python train.py --n_layer=13 --d_model=640 --n_head=10 --n_kv_head=10 --head_dim=64 --d_mlp=1280 --vocab_size=14999 --activation="swiglu" --norm="rmsnorm" --norm_place="pre" --norm_eps=1e-05 --positions="rope" --rope_base=6640.0 --rope_fraction=1.0 --qk_norm=false --attn_scale=0.125 --bias="none" --tie_embeddings=true --parallel_block=false --init="uniform" --init_std_qkv=0.0298 --init_std_o=0.0 --init_std_up=0.0298 --init_std_down=0.0 --optimizer="muon_variant" --lr=0.0112 --lr_mult_o=1.25 --lr_mult_down=0.7 --beta1=0.95 --lr_head=0.00626 --grad_clip=1.0 --warmup_steps=200 --schedule="wsd" --decay_fraction=0.553 --decay_shape="pow" --final_lr_fraction=0.0 --batch_tokens=131072 --seq_len=2048 --doc_mask=true --train_tokens=1005000000 --steps=7668 --dataset="wikipedia_en"
MLP neurons of a small language model. Each row is named by its layer, matrix (gate and up: input weights) and neuron, and shows model dimensions 0-191. Each number is 500 + 40 x the weight over its row's rms, rounded and kept within 0 to 999. Numbers have three digits each. A neuron's up and down rows have the sign that makes its largest values positive.
A block is one neuron, or neurons of one layer that tend to fire together. Before each block is what it responds to, as a language model described it from the Wikipedia text at the highest values.

Climate and habitat descriptions. Function words and modifiers just before climate or habitat wording, like Cfal), before with hot humid, relative humidity, tropical, subtropical; otherwise weak, scattered.
L10.gate114:485498489397481564498515451553488453466507553476513463525461516475433481566564536542487454556509478488513500493485462509544490481474543536461478444514539489524527507577407478540506457447493502510455492427505505482520512452473459452484525586483506547512562497513493464522495483492505527494495493455514477479562558489504425470540538544512481464484511509532532491600527549521472516488562492426511490486436476400504458513457503444471484523586562527467476434500519503480500537406519582500506545538498541547469463552451560459485559526479558490550478481481588507463546530476542402541
L10.up114:530512542442490487517432507502545485473519542493530483511530479471531508553508512495495463524444444548494544433482557547537574570534432463459497507475447415536474475485458455537544486509548438459521515538480584447487415433529510521479451471530547529525572502433475505460473474502544561469469565507518614498486443539493437474535443470509497482504502508502533474547497570556488516522490524512525501466523515503503465438463520490592519511523496488501490535511554491431434577494516538500528490470470530499515431423534515523451503521419497435517463475439509507524563469543534515583
L10.gate504:509490589516465521505537518484529537527471615494402499482493509486531491565486488494504517526447553503445485464406492626481529475490516491473502483513591528496573477443427497557530524523538570489605518537540531495552560457475493488547471474502454495460489501492453536548497547493519419486526491449515529527522508468461436516472554446588559513540430516520486494471517537479537514433495546488471456466447502456518490473450492541484535502508480430466412569519461537503508439503511446454447474502501462561502515480459485561449462489485469493459523471463503473577503514541531480491
L10.up504:468448481520529556463516431528464468471503464509540539443478468491482546571479497479484567519496523457470416459506475526432513478447497541475554538473441470468533521401534493495452559452536557433451443542534509515515533530506528502553412552427441484437483486503542458501553512467454400502479580525503477451472532551486547480512480496549452507460482538468500413470526500530473484489423503407486462487519491493569460449520490507562458522503532515468505587460568469489576525500541569525491514466507520469493535529506583498467493516535544485548500454559571475503537468533517499467
L10.gate545:519537486434568522524497547498471453440464562491538434495500523496452402518465463494480497490574451475538534457484530479540463529520450462517472515480492463480496474468551433508532552550483491429508530483480494451492529452472457545508502474455485503540505491488486598529432536521523489535485513434488453443541561477510480435501468479502503534436526471480503495527530509400443492469424555494492476518456571486566517498547483516475459541513458477474487500563522540529477519486546501550471516491487492486575439579515451502434531499539604525535519520491522473479558544471517581523
L10.up545:464483495485510428506496510436469506494515552450458470495549549453447522492553484522463453487556491378558462475511485528528550511579516524517523567458527559524590494490472407476534564538546541495461472484473489474473467493513511458496507531449431516491579461505521525544500575528498489541509453432481515488523491430485548480482521544551533492526496487493457462520581482488473532505453455532494538469509505452578547520468417490483411502478484478508519521504493532525500552520472497466533466468509433511456489571510496562496494502590479522455572495454527515520510511491468512551
L10.gate556:497552515390544550529478497598530448542448530505501486541460427532547483543445510518509443561523450537448501454492580536555511461544502528476503572456510511490502482475446535511544565490486473485497467473509478473584570549499520505489498522569503491450609498459398570523415512523516521471554564487470508480510507461440454478523537495592501492489427548393542485540490488511523481503381531532496595450472485558562515439513483539420519508425473443469493554501504604493569527506488541493534520486544466528533504462500491492525533450494512466470532476520499426549605534465531483470
L10.up556:473506435467495477431529449538434436560484493508486496546567412511468478543528450537459514524453439514480451462551499516481508503472438415559482492537535511492470517483557506468468545445460489435500491531513458562523494523482511535456516479528494494528537451541483456567534511447507510533532482499545538522528544496469478517428547561493531566484489566469507528507528508555527476480547513470548532484507472472489445510456545559480513489438502467487460480509423441480492491491488518471460594489510476516498500435473458547539490495428511485486545494454570445518496454522535475511
L10.gate599:547510505515424448476481473516567501485469559472507466472508418490490502550458551485547444477548530497528488474517458515517463555545520488515462382553556522488457514454545417522499511476441536489518413510554526560516490458460486477563534448482494475496450467565557478462508521465487494523495553547519453454438481496520540478514461494496559566483504476479511557487561566484514456476465493423488462416484516547537496513518510458526515520486494534523494532466439553517486516466498531566432479431509477446496452541505585553545501480506455531495498536521579537577483540543544487470
L10.up599:469499471537490542551545525480438453409489510470426474456506511523478475487467557467494507456417543509481418453539430428530449458522528489564475468515495464441500501583519485547477534507442538537414459520478510477475539478437435485523430546475462551555485522506445517489484450525524478500515453521549488495536545540517459563503498470462550457511418428472356547522538513563490567538546480446511531524538558480490478522502507445524597458520523507493402458443477507489440528523531507466492510457479521547511433450497519435468494469503601458499502573547529563478502458508476554473
L10.gate819:535532458515575530432471418513563513545496504563484500479501492447486503511472513480517523446437433483469442524465466537518478490499449522433499472479461452520502529466478431481418482490568493571523457489512461514463536571511499549487466513548502590476475545477515470524501498569460510524455499455481460469458580439456420533500469462475475456536515543535539495534428542499552575464537517534518477520452428448452495501409517536508582480504456478482562540478514528502415489434474554488494552487462556527466485472479546509517441474469501508506478455559524430441518469535429495559
L10.up819:581519424497537496550462541512555482500471471488419552439519455543537549482536568478515570464505527477512487369451552497510569511497461555522466523502495404476503463446472445467446474399455468437409506554510440472539481509472496459440437549486511487547475444564534524515504532533483494501541463472495454494471490528467459451541437469489552567481515483470548520525542453472468543522537494478482577515495513507447518467455542556514504608398517487514514533465479522521580478498472545456526497531520496492622507514489523532542502486484548471484520462435435564521443506455445490537
L10.gate834:503535513520509486539447525512526445515395457608456473484473510555508493474516542527460456486540525477501500458525513480485576444443543506449494491504461480549546471473479463480499446533499524481503494488520528449552520508559546537506482458520480444513554522459495514559419493463528476539454542518538537496498478561517449483491469500518499425466501535408538500519510561494507543471509476524566448493491479449538459448445457548567514501451438523508594469508520480531501496446428522560496539478531480526483588435548502534516444476464557571529608481526492460485512528519542527576
L10.up834:526530477554473510488546478529461554493532448486461533479452423507488486542554554487458521517480503463469455421439465450515533523551522466525517493538495453475506518439488549461527532515468483492492474499517456410494545465517475466521603424457543487552553486390557470538525521554469497551494498500564576506520472484410473540475516553542533504506568479496470544479476414469408567496494495476460542493541462498481447592444493461553437509607483536468448552428546517493539495530485567442509449520469496504517498512531429537412529482484508464501451467495472468553487507481533518461
L10.gate1232:539446557494502457481489469436482529504554523480492574495474474543466478556529572473403509449558526501505413460505460519497438467499490527476520481477523525523478454481532530535544500481424418479558519493498490491479496568466566542542518439444545477461558480537544506485542555476550494561476536478511460471486526435515488516573602425440489505470502518490528546477531431519461474507587425536453498451423518557541475574460460470491505506491463484532432489489508466538552486592462513553517480500505571546461504580544535593502482504502473497511491453523484556506465548527513507555
L10.up1232:509490499527469516478488540493481501508482556533495552509499545526426561518434517502483539483448489528476467525524472503388516478540533499561529571481462582547535617442507559502501498503501507528517511545524439549541538514456523502539489445443510570461543488420604522482480436513462520494502558473490422485593515491499530467552515510495497511536525530453514546510441459450500502521544548470490566392502497532499465558397486435485548434515504534457492523490444544563519481508406531546574466490485497548543444491489480505502490492472523539492481571455498517544490521566481589497

Place-name comma before region. The comma closing a city or county name just before its state or country (Baltimore, Maryland; Ford County, Illinois), and in or of before a place.
L6.gate132:508466492407399457455531439523485578520460535495464429463543513429505432520473401531580450544505548512560483532492455529577500563530509567540450486493517518509576546535507501463492487468453526514526472459475434456494487533490491460516546505537552516528513540448507511462467508451452457501469556451515455587520466520471531514503574522484498494526485503470486539530512515503481444474475498504493466455420602525452522535502504455439502511502444544485545553448478586542540508487549451506453427507433515529471474480543617464417486504549421508507465494489626520459487524483562468467
L6.up132:574483479493437521504510564518483515499447493501470473511468435511483523544571478471485475529572489525492532508474487436529607545584483543496444575505579455472524442541566538483508476440469412518452481520477541519501542483437488410515442492546525470481482508539462498464517487507457474478556469592498481483504476536530533561487482501464544402482464491534519517438457526465480488544441520542528495577516558527511475532432492537442448501540465470493465508487498548523574511588561465473506441432473483582470459542527415523500572514511512427465486447479560508497501519483463466500
L6.gate1262:490472509456528518479477440527511443499440502514525363447488541507503473504539476546524438558488570431599459513472566465558503555491480496526499530493476520552578490436523478501500537510526472496449465457507509471522506542544498405482561477499493530552439484456511480522487495502464504484524514486547448505527411453455499524458466490489525468582500441480577487563523515545484508497533441539513483448561572556553472502497521520507483468513423442489463524411494531470556535600489487433558458499482483510510494535555505568470459496543552456472469442504584521489508524480477502511
L6.up1262:498489430484463523455560475516455496541499555542509375516485429494420469425539506555468539478537475519489475510528533515532514479523514541542531588502444447526552452474505475511524490468470504533536509448504428458456470507517397495508536524537463455470477441488466493440542528495518531431449467568463461450509525506503463505567486446510551421440468510493552476544484512578443464509542486554531500548496504438523454540497419464457463422448479464553485499458458545496509541506523450471547461504434541539504452503528565512458501575540434509488445441532543538487457509450500509561

Auxiliary and copula verbs. Forms of be, can and have (is, was, are, can), usually right after a subject, also as word-starts like Can-al, Is-rael, be-acon.
L6.gate417:531546477495531557486471523493411481536494487546463514530494473537500584583571508499521476488491528552457470569575523563438550506484512465497483515501548549496533453494536519542494549461573477511483472511578558440460485499513505479501503506502512464510464424461502527472530417513501528494589479583488540481508512445452501489483441557543543570553474399432372536539545520489523524486460486437532521641453512500443488461503499573506477493504440495506456500544485555515438562507462519512505561538480514486498483528501516489427522570474507483511513562442487443548473415434489501468
L6.up417:524497470525525556504440479651479517494481526493488545467472484473496463487521482536453557439502500439491506519400470534450507527549477507483598512484491490504467567469503476509558538501522526463583472500497497493509483487368552497586509489486544479484483506509538497460522465465463452550583483449454477415440596459473516519598585446506508446456484483462545485473560599518485528514515517442489507466527503413567548507456483521521583538509480619493520544448536530464557516490424453496468507492465472509496470518546549545478483515563499519476539507487474524520501496498470454513
L6.gate628:551512524512517546438462496471542439429397502502540437536523480518496496453434474565441474493457589520524495454525468433455492451425566512476531522508505587460451452478548447499526502477484452476485422514545536502558571531540507472472476556490468553474455482510491555454487541518457429482486473543524568549477536455439456485501525478492495556445540489541480459433563446488425422514474410552496527509515442566453465506581506554513463500471537434486502496531533549479556469529585539523543496477526503503557431506494516534579482495462507488495504537492477443489493532567394499474
L6.up628:485461531498540527491525485482486499465532481488471476470555452514496555542467537430507530490513569422439534429537505540481583451407498522506535482496464534492579545494511438503426479443498497502539534507557536507580508565542451488525506520415477502425582480536464474426489456520465494528507508434534489527457474475506455483512498485505535495523484482418491505465540400513526536481485497558538475549477547465469504545516494506502453515517550552491490513607403509480546566528501529511459494492511490559481511459490459477462458473370520445570544554457539564537515575481444587461

Weather and quality adjectives. Descriptive adjectives before a noun, mostly weather and condition words like hot, bad, rainy, moist, and suffix pieces like -ish.
L9.gate15:498549446566501470493485466476600491496494533485466502496497503471497549441494625478457505475471495433530445462455494445516463456513574495501461473477538494411562507410444460539464470560515463500493510506493544509555505501527491495490524488497467458537546480476497392498589498495441457511554464495531540444540495557479500487463487505503547520465476434508502503431465516479557551570529521518490484431478446442548517488411461473518550509507488495491458539564504535423571473508496612524426522511486516515525552526436534527427514484491587508596491507472499485468615488473468426517
L9.up15:516605489492508518471540453568523497536438487450538502391472571546411566524569544387470444594530450527524459461548571511571484446480457447566500465485467478470577549478430488449527471541535463475447483455467532517546510510517463522533507543488519476501474510454518474511544558491517520455434585481545479448504460484479483498439444520523508532491535474516438586536599552449521491467502513510523507492492519477545401521501505424537514459554511453442563481559513511601453554522498540522574549507548484498535516499515535533506519475456524581480471494503555501518510562543467493577
L9.gate27:508574474464536534580457447480525520541532473520416502553535506506404443506510491503551461514497527503529511455537497532534547552445529530479457524460539490517513525491554524500493463428543520506481524555483435482499470493477534510505485465516476509556470438480466544498571549522448499519470525504543494490499569548571485494466476431530516505568583472541514428501445471469444462430524490535547478524483521507467384494418525446455502525475492476428447521490511539591457488547532507541472535511480502550498538548529563511440498508503510457558475530521588515460476458506469554573
L9.up27:504495487480571487526493492482554414481470523541447523457499580486492497529471496492534575420555519551500451580494517439556551525484500564525443540526500499495568500519505510473508498434526452433521461419535589561504515514516477539468483514478531487514505521470501514441488486421519466514486526440522482470526571472492489473497426462498556521451510537552495479540482508480438461545457458491527483542504515489523556562466480492424553458477469491473418512534512457488588498480579586427538468479548442518565470522469523492500531531493526478497429420422424585474486518489361560526
L9.gate372:450437483467512450498498436596538471564452483539535490505476539558454490550565511521493513486454517516514400429492513472565539457458545420540528472459507456583560427443481486460503530455468459496509514428530521517505547519524514468505569514470508428478476529550554524623507521451519519539512514504452497537404487514523516479512498413472527524545535416491559469583503561531489517526536497517473491528558512536471537547514578531496498485513478518505481448503476443477497421491557528545473554482443504481543555441528516571418543527514493476519460483509516487444486589524474479544
L9.up372:485497507492512472475423405488457386552505504467507471520483550489504505540528529496589544440528477478549465543467582444477460484512520499528503463487571456561506489541466499486467538485474495422477508502482487491504476543511514524466485528440476451522473438468532479456456492517496544562563576475542512526492541444501497497505425521529461492476439492510486513531540503526432444495569470541536489513550513474536565469526507466414502450488423510463447500575492514545476429517500592509481509555436480577488452497475488565473544534483488524463563543586483453474455470438459525483
L9.gate1258:551469467504391466466502563417512465478488505529477486533497533502531507488469485502478484506492456516507434479486535508425522445500511453534449451516480490547520494507506511487513540507521493470502537462511396491478462554513551493595525458513467537435406513511494413474527465455483491450522505584512514467509504488514576528538530494528541487495505559525481502492525491531534584544480468507506443441497516501517540435506463535499469538497570589450471492568507438441467592510530458599406523562513559544499515524540501464493529523558583473446513473465527518482510487548534480477
L9.up1258:487526527481430540536466491541466479480525461508513520557510504576504523483515420512524490514473523451466445453489489555454514480554459523565454467537462528578514558493452499442478553508408512478518475500529542475557491505487531520518504464576595481530534534448534483487487426430446461574476535569517402434493527499489521523521474554437487447585525526509518459486465505474452469466505493493507462502457497539482460463536460469538436510452506539527414489405500566406516493489460473573512494435479540507484443516502534459467494504543537538480469568440434490510534530516539543542

City name endings. Final piece of a city name plus its trailing comma, just before the state or country, e.g. Pasadena, Memphis, Doha; also "of" after University.
L9.gate345:461506520522442548456507518468525510520518507496494435592553464472424561562487411568568478520494541504486539438515645461574573470479444490491456544518482459497577468539544482500470448419510480459492416483454433453533517511514501516460478521502444487474492501460528455474566592467487448494557550442492523501526550501401496542494523503472504481580518548563504510566534505524544465558556515501486483518419499476533488559502518458540555447481471509376500483482521557527484546427490471474559576536542507467513470501461514539485510509510535505485462514525607527511460499444513498488
L9.up345:511530476528486513466497460489543521626494509533472467501529546532475550580525439588462446502501484513413518491504548434562494544521487510447450489520476429490515530533509568454438533449523542508495508477524489464510509553461491575446493488498401499499535493468430481451503542476491407480481425411471490494558484459499547483551497474434516518429519532497464496517475516555522532434551517477466479472537438544480481507447444435507521487475484528490457477453507606559471471517448438436527560574441489483447494469553492580477488512533509453543501498555517519601505488485513512580
L9.gate373:516548458493439457496542510483519460543485444597590413477449416482516497493466451502485483435514502560525484521474509499493425524501465462472481523485428476496531449489494471473501422456407485504455476426522517478500468551511469433520521422491481483504438498465519573499410483452517483517530476504476526450530504527490477475451550499491596490554523551565524449508471497522530499445502488483439391569535512509448495525475491485470464522512493493495563513459484561492479425453526523473514469508527456436466460496516558539479419467511534400520543455533498459526519500463373497454
L9.up373:529500548531515510449577486506463493505403450568497395487530507492516482447556508522439518452455529509476531496495439485504509521477555536498517507560519507496462471469422480485509543471438573495406548483468531350476470517468489431447531431491465479503483506491537437524465573512420477463584505516495496464532480538438514530495502431501540489494478466528453466497483467521422423470577487495446436495488521445425565541459542491532457480492540548548499547527533455552504564470445506475587508455539485468505516481527434549487431503555522513487576459516503495559472519526433433465
L9.gate578:432537498490460538484487504532527468545470492501499398521503518540499538515483472442483490508455524431415473522539487452494518555336481471432501516469525427500563504492539505503371482400465488461503515455461465508491443528495525463427533475473458626477492509486478472517511483495544480445468556523603498481564515494415500483590535492539577482494479543547519524485554446524454504512448546512474509477554538509486505540433488496447403508496530446507470462441435472520535570495485452475563550553567463505494573618480540500505549515439598397542497462485496514507482483431520505543
L9.up578:467497521466515492465472493529462441514518539525472423485524530534494512536525414494447428479556512493493470518479431464462547492459468487432549499575439480498536473505497543519455453521442508577493532507545565500492514446501522486418529547461539495554522526498480457517501510501584552486560514423531547527566441485447536476549504403551531472457531587560517491447472554482440519561495509486527589447523528479458535528468575500460489502448497489520521585494484553528489532466461475512515491446494503492477476551489522498505541504501524506492546455543545557628464477520474433463
L9.gate1002:551462487491507493468539468532514478488458482511508416438516450543414467548500510467431530497471513432574560518528507494507478514541487458497481511525486578429492452497468498546497457507546464507530439468530469454556547548498498482418541451495491528474524525450479474560499552491570543547558496493446528480583473417526531508493486522535504405465460431438494516498557489524477505472503525473537468529486495569447546518471448562515430421400547536453472521515462486531554569599504521542472477487509442485430509428425523498568427441515506569526511462484556493494499535485464490410
L9.up1002:494449522497538473488498509538501532449423518509462419480442479511412515485534444476427429426535552478499487560514523452448501494525500518522526569513439517533512450510497478530464418485489514558498408473463495481546389501502451533489472464510469467517416525525509495524430449406513407498529527476481477490596554433523487594471501505563565517461456495521508583512483548508513554472509522502492531530470480461494523477512506557431502480481531499443487557499513484489460471532491561463532479368472501501430491470455544475479475493550590491547472502526527446464419454503470470397

Place-name and unit endings. Final tokens of place names, usually before a comma and a state or country (Pasadena, Dartford, Seal Beach), plus measurement units after numbers (km, mm, ft).
L10.gate15:492451532533374499531468461476476513464435474543441475557517527538491536540512558518537432474497520440515470509547460489511482560504505499439526530487441496490478494487519530493531491453521534478431538489515558445494527537535454460551531453535491517470509517477499443568462467503477513519537501504535543487546372570509461537508525503502534453504520468529542522488486438511478509453553473535472531489512577563451474493441525457440424604526527522479455505454519430536551542506457516558476532458473540504556479486522579556440500517517545449576507557562440471565495461520499398517
L10.up15:520504485486485481434477515480429417412512437511523515501483521531520508463564454542487476524529481513542496506514485533490477474517559551517474519453545512471516445474526623428469448532508473455590462471472502582427575462505527525464477498474482547573443500531503470582521488496445439424479493470580495430506524500512511456483540472522461496522450460532554511489467467523455548434520484563444441464493476513529475474454474498478392523468516514552590437481550543496549489512518501504558528446537563482541488567480410517545484489493475569520585479576571468513491472469536478435
L10.gate22:493518478504487456528447522551472524529520553471523474531558584495548440515542441470490525527463571522437535531545550498530539497532462476512479456545527472457510508502480467460547461579445496502484563456528522562511585481417538524519404528546554478488533536429510496551442497479501461386411510497540523438535487547486494548570509549502444546515486519502574434496567476485481484468549468471479403519496561512526474536486555550428473542501507468471551463575597571484516500542554524502516475449538464510491480510450524538520484523511477494543514460487452483519463544561518532514
L10.up22:468473493546483515508463479434517444525500506499490442528539461495464514501467493510480536497494502486507591509526509466463475503471517512517556542469503506509476481487535515538473528546495458500502495467473489462508487478460490496490449546569488516492487459563518478528495541518466525492514512558519520481458535583471399489510460514553539508537509514482497509492492501502483511457531548539503456582541508488459511582443452486532508484457544533522574454527581415491421548436558490548521530502562464539526517471444441519396490440439495522556434538476522521597472627524454492462
L10.gate47:503524426477392526489535481450472491495489498466529508523476533547393552490540510547521497484517507490445493471501512492458558560520482499535483503546521395487505489524493435509506472408584471516478478428418532440520494534427488481438553537582504512449550516541468496565525577480536477470514539478424425497499563465462473507536439475470473538534509527500527447445485494467520502534466538561439427537544574465481550454485512530444448552509544427546511538576528461556469543527505513492512468524459531517465401512418505480446474540415521551518561521508556507529509495503447457558
L10.up47:493521491540481473482481432480448483502482513446522548542549485608492532462511527568484503507445475509510501458583479512579493503479466510528583483541552465507543438473520422449457485477566559560454469468511492461546452540518515489511470490434419516480473484534490524537493502534465521480506574500500534461525531507510466467519480478468396522559464430496542475484480509500462523499507504484451428486517527462527521488484482478514509539465491513536529517475538432496467536514461511480538464502517454425554461514428511499484398522546449471508529449495510608541572525463410490517
L10.gate286:508489522590492491508524458533485436499527569525565500537489501520478453458535491500535564564486562521429501489488557540517497544480560574543563536448484408475534481514511466456492511432470486550555560441507456529495378542624478524487483524467406484471456492512546443474488520511472534445581518552511503463532483473443536511537447438488490492509533551541526458437534553489502501417574490507512477486536454501515493469440532465513481520516479462461470431504510500522527537513504598511534468521456368418440546500499442529470448464507606503533479550513523522541487554488490466541
L10.up286:521480457603446510514528496498502497494532491531546462587521485494467499467514434499579526491537530472519494488522495531492489468443493540517516546474467458466567535499463490430438546476457527441441512459490456526511481570409514501445507514485524432483565461552491473478588517491480471536595522465514525488502496485487510505486451469455504466542536509504468477521467509485461469560488468473455459543489484490469529573422516486527475512495489516502505524491568470492485493539511454480517472506467452432459482504465466464410478557460448391501573494481568592585540486443508575509
L10.gate607:466417522455513530489540524497489516558457479526504449518519545504489503410470540504526509540460497483499401416459529466500575570512541514515528495446438499499447498516545470463474465464459523542512510418466446510540441454493554482513544541542465520488451534540498529436447515500473429517540427547495544473487531552478486521543529491467559516491557555519515445422540529447541470474512566520497530470505547451480482501496490466519478419504452492509497559475529511454478551531524473452567549473501474477485477536495524522452421536566472477555538504520524448494502521464442486525
L10.up607:517476445493495459463572429474529659489456545462516443489557494590521435539478501444522539516583529498506463471511467559518553506463522510490585525437495417558510475490543519515504536499450524495524476488530528512483534457564449536460520495428583463477591463544543503509496530461434491535429506514503455462524514466446489515453581484534551458459487504566528479480544482465429473528565570512462518530473571476494524526501561537416509469472502441542456500494492484555473510480484451536487482524470477407510461478487470486558453521457492504474552495533546498525453506476485439566
L10.gate766:504471483516472515438555480430500542477462480476514475565536537559512557509514458550513460581534524491476488536497502512507489550431507510438453451521478503464528437472542498453455579569519463554558501515495485566485491390503511507516600584494501525545460521499443562581425503529435444563484534516457510468492481477439499460504503514488497465517466500465415469394499456517465514512444468502506492465541477468510466518478489521480505493497518582514519452471530566492586536499537505514479597493482533463434507499408536577478520494504488430537524470531471528543525517484442511474
L10.up766:534465505517447502460515484534548514518480517508488490512413457433502495488506556476572513534466444506461452517518443498413534484438551571469483508476510513487467543438505479458461489485507496507462488478507433533550522494453474526473532490481412514461488502586435532503553513515492443428563484531470497499506449484535557485501503451380498550505439457513554537510502429513501469511468493517516494520536410530562502492460434534531447475421508551497502482523486467485541496512521533477422505441523548485508445529474516466527443473572485505521508522508419521513570508505577522517
L10.gate862:518461479462465481454475488473478477506482464521469446520514481526435508570548464558520532598479495506485449468511563479478478532521540479491511495430582446463493488556598517479496461452540401519492505445538535492481605515486497468482524580522537491508559558403526486504569522536573475400486479549473448449461533482475510511582476524509473522424557461443455417496517523486517492433474496509511446464518430423519468424542527542534562484519536505520435546503485519483455557569523508437509549467501431499478544533433480472520487450435547504426483546499526503498503545447599492524
L10.up862:488465499521429490453470509496557475465479462568484434522481491503515486510546471510466486523493521523455519563537569493506538562576535505530545453432467532448557556470464460562580493519413501520531510529489433466455469480443556502423558414575509498506523520459471440466601463452448475524516480484523514496524454545541548492579532486503492472474494502484494468510495482475421517522506476510516467551566529528508604523497485488432501521468498551502548517462551575470557565524578467432460556539544499503504491450510486536536503466563497523494436504389508457539532440511522583524
L10.gate1144:573454468472444552442512471414538455534453519556523409441481441468466406510524460612456513531472487441443527537515499455525471529466497470473555537471543460447511481525541518547530480434496547512557494453501506538585517455489494449495565446510502437490539455521501519431511510508498485496516510509531514457520477520496480571595492431528552432496503510482460432485558516492493497443553500562438503461499440504488508514418511505440493548489535435505430499513470570459510550500483429471551523512553413515468463558515612511493515474536508450535493424520598579496554479459439533486
L10.up1144:495499490483491514478512462476518505521431471596525416418469515485464540540550536588485498536541524552533528566467563477527535497460492485510528607473573493451517486518580504565485458458369569461481552441517513484516510545454558527404514456542542554503477498473550506466558492447451502569497478497496454463441524524479467522466499473546554453515554511510477431508393476527492473529449499512469517521473485479570509551494538529491480518489467476497538446469520535520507512465518437477559514467517457459510496516511499458436442458535501489468462430548497511458492450458464462412